config = dict(
    num_key_value_heads=1,
    init_std_o=0.0142,
    schedule='wsd',
    final_lr_fraction=0.1,
    batch_tokens=32768,
    max_seq_len=256,
)
MLP neurons of a small language model. Each row is named by its layer, matrix (gate and up: input weights) and neuron, and shows model dimensions 48-175. Each number is 500 + 40 x the weight over its row's rms, rounded and kept within 0 to 999. Numbers have three digits each. A neuron's up and down rows have the sign that makes its largest values positive.
Before each neuron's rows, "fires on" lists the tokens most often at its 100 highest values on Wikipedia text that the model never trained on.

fires on: "==", "==="
L3.gate462:556492502475465544497510548481418555542452496538473476427466517461468558482537449485439466482500522509417484461498489584539483508517466484531499498501511501452481493522521483464466478502493534467516465513459530552566507497463514458469455562549511486476507590493554530497479591485485513516471488510559495462524594540449479509455458460535475586526578491424490559451458553545510453515559
L3.up462:501501498492462527475520523520473428544550492521526536529456487489460546430539472455445536441457532482479537478508573456514421517586548436531479516496569454513464517514513476482534512480519519520537438450462564578549548587603455444530408521545489442455433526506508451481515481442499519558477491540523500504501563567449496496442466500560467463527524478496493484448544423480510536487512

fires on: "===", "==", " ==="
L3.gate35:473504484503446509492535502528535536486493554554470572553460565566494622484481483493472489500505540485412496465509522480430549492513543472569459412505498488399496539413475545562426489506558480493476452495509576518564483468522492463520451507543474457496474556500533509499529536553475552490458471503486456485382511525483459484491480561561530514522593496449550510471450458525544532474525
L3.up35:507476513508474527510562483533495559479532490589471519547503554532494514504508480460475429400527530525456510448527496521469553476547516471564451520472500520442453566498468500527434522499517506484457489503472498554593477509502458407500469549551487469541508550482580453525534572470524493480502546521493488494424496524576484520543489527578483571559584468491599544509471467493527540500537

fires on: "===", " in the ", " December ", " company", " State"
L4.gate184:483487560550517498462507458514497505410519464521534517518531485489464523480460557460382542515533483574431497536544518460479491455543550475452511439471528472460423537493525491496535523514489455457524585539530449452555471532496542505529514478494459482445524544518464472522510470521481513508588496537458446475502505445581484537484487556528600567557559490510439482529456472511475490498445
L4.up184:541500576470485498547517544546517500480468483549518411513487506441435519490458511505445494479478503523433541543489495541490499497521505481472479463530483473472482566457531482459494547516500438459454525559480571546562506522548499471422469473438593500512424549474554416491512512484483415512521526514508520446538538429558527498588499510560453497599525532522429518520471508512521483489599

fires on: "er", " only", "ly", " now", " previously"
L9.gate432:532478512468561509552503473572496548552511522510534452502547486551564530483556498416486463480446492565496550538432530479508554458529523451428514556486434593504516479562437498545479557534535545493541476506458532383535517446503489554506550467470521504452458481541428507491491463511509462514526475503472502513525530467525510494431400490514533420508484504539502450537464512479551504500474
L9.up432:499495485493518463500465413490520473464534536497537494479557473490523489518545469492550552493556588467537481457483551595456493520511509522534476484468461555480530528473539556480471487503523419508488497510469456488492492401539500550506564537530479521563500480550482539467442497473503511461499423501491422487533540497498491543546459504572560524466578437488490459462477426571499532495525

fires on: "b", "r", " Bro", "}", "ick", " meet"
L13.gate170:460506510533469492505462458491490552455476474445435565453530550516403497498514523517512461502499459460536486479483555515559516532490556482544491530439496513515510497546424521493541514480532458561526473541507479498435601515414541484456477571475515489524457533496514494487501505502489502373493582465523496496492554522530464588512475498513463537446468440418469518512507519508570535494507
L13.up170:466534361528489479477496539542555529454508500478479481551486516465492491505449499511473442466544471523557482473514485569539481545503463576541528526419500474490529543500475519482484529474490440388572532528481463528505442486488487523529490526505579522482469538464542546477465477455493501565495487557471440503430494442539506504500479478512515462482544447470427501482525432552496536505500

fires on: "==", "g"
L12.gate39:540497593483452449503474486471529612506441475522476512455470410507497508542476540487520562582504519550541470542472463509477526452483549542560511438506501588579458526540544500503503533471520484524558461571475526500538439526528466492483496507557480536572534505505465576428515486473467534443502493496461439409572454531525504490458536545433506452475497485454466498494482461507469477424480
L12.up39:545483506410525512504475466512504482529488483503522483424530540451522578475493521490502530492462482471438500554520521554496446511472561533501501445526513466478603496551505535471584521460514476454461466487531513533541542532514523479486505483487506522497459475487486555527495439545451470509435460553494539537587431484544592500453590382526492520457561489527534548447525477484513491436463

fires on: "ly", " had", " has", " also", " previously", "ually"
L18.gate394:476426507472469454516491461522484546494565473462517474546466426557505465460565447535521436535478483486523458471472537470526525515483479467406537441555552519460467477443471500504414595571524492534510455522509534408441552443542471501505498526486515500504382498519509423489496498492423480418441488524505515547478480470525512385464427484565458414516493509473513473476449536552462512580449
L18.up394:478512530533503514475525465465495650584535527522510490410518476469445532493535463431504507457474526537506553501541453545484496459521513474470441510485445526450486500484464494523484488444528467479534443568498562486499519479499474503520469524482492513494462577538564433480529459456537511467430527581434464513484464430514520473481443501529468561463541519465448550513464450563433548529559

fires on: " ===", "===", " =="
L4.gate399:558367482434435525488468511425522492507549452525459540477466482547535500578547450538480528482547518446488489495505501486441515608472508487559506501446491456553590529481426581565506510474522502537502524437501505530571489542552516569544520507551536565522526494532505480461529521504448512515506468505441515440458527516463498480494542471512582536431529464481536446527473538556518469454488
L4.up399:548435467500474572533519496494528498488494464541484497526461496529488496443469443434456535527516498488438452517503502537450484548509567514574501504575547521471527478523437532585487594548487454539512456517446494553489484545519559497484485514586516491547485530404487517501512563481574517471482528548540556448502470580485493466483583482485515542514529504541485512518494510482440491496582

fires on: " by", "ed by", " with", "ars", "com"
L12.gate125:490484513464514524453532517490538455497420537484528500476525534402479480518501544560536493493494498475470493538490505535498516555519451540502460401432493501479450467543482513471447546535467481469541563505529455504521527484518488495444466560419511490481443515516508539470498454582563554546483516532497532563535573509471484516520465542522508435466550503482487483491599462506528540509540
L12.up125:512472492568476525495500538557553498527513461568399493506481513452527485565545461458570550509524515484482475589578548516492555422478500495448479491464498536417454484513462506517568483488509503544456551539565506497461537500518463503482430456504549547484446460478473541491490485515543572517421475482491572518514465562477462473548535532481472569548490465407542472573583482490528472515513

fires on: "==", "===", " ==", " ==="
L4.gate375:535542557473464516455481507518577512496481582533474565500472525533541532511506477532456452471435484524437502479462493539508481498516494452495452474493484463486557506445541525515569517528494500535484502491453559512594473476605509570458456507541510450552460500444554465470496483498503495502502431481464453353477541561517466493461535536539498513473550472481444484484487466469504492552594
L4.up375:520565497548428492456549540496517519503503534595440504549429532527491571507521438485414476523475447501463453425469518506468484518536486565526477512540522489519527527533494494473448458449514503455508480465401483525583542559507542492485446538533494532474527500510495420466555517504456539516447495504506506473481543511483526520508560551518523513502489441422496546426482564532521526510517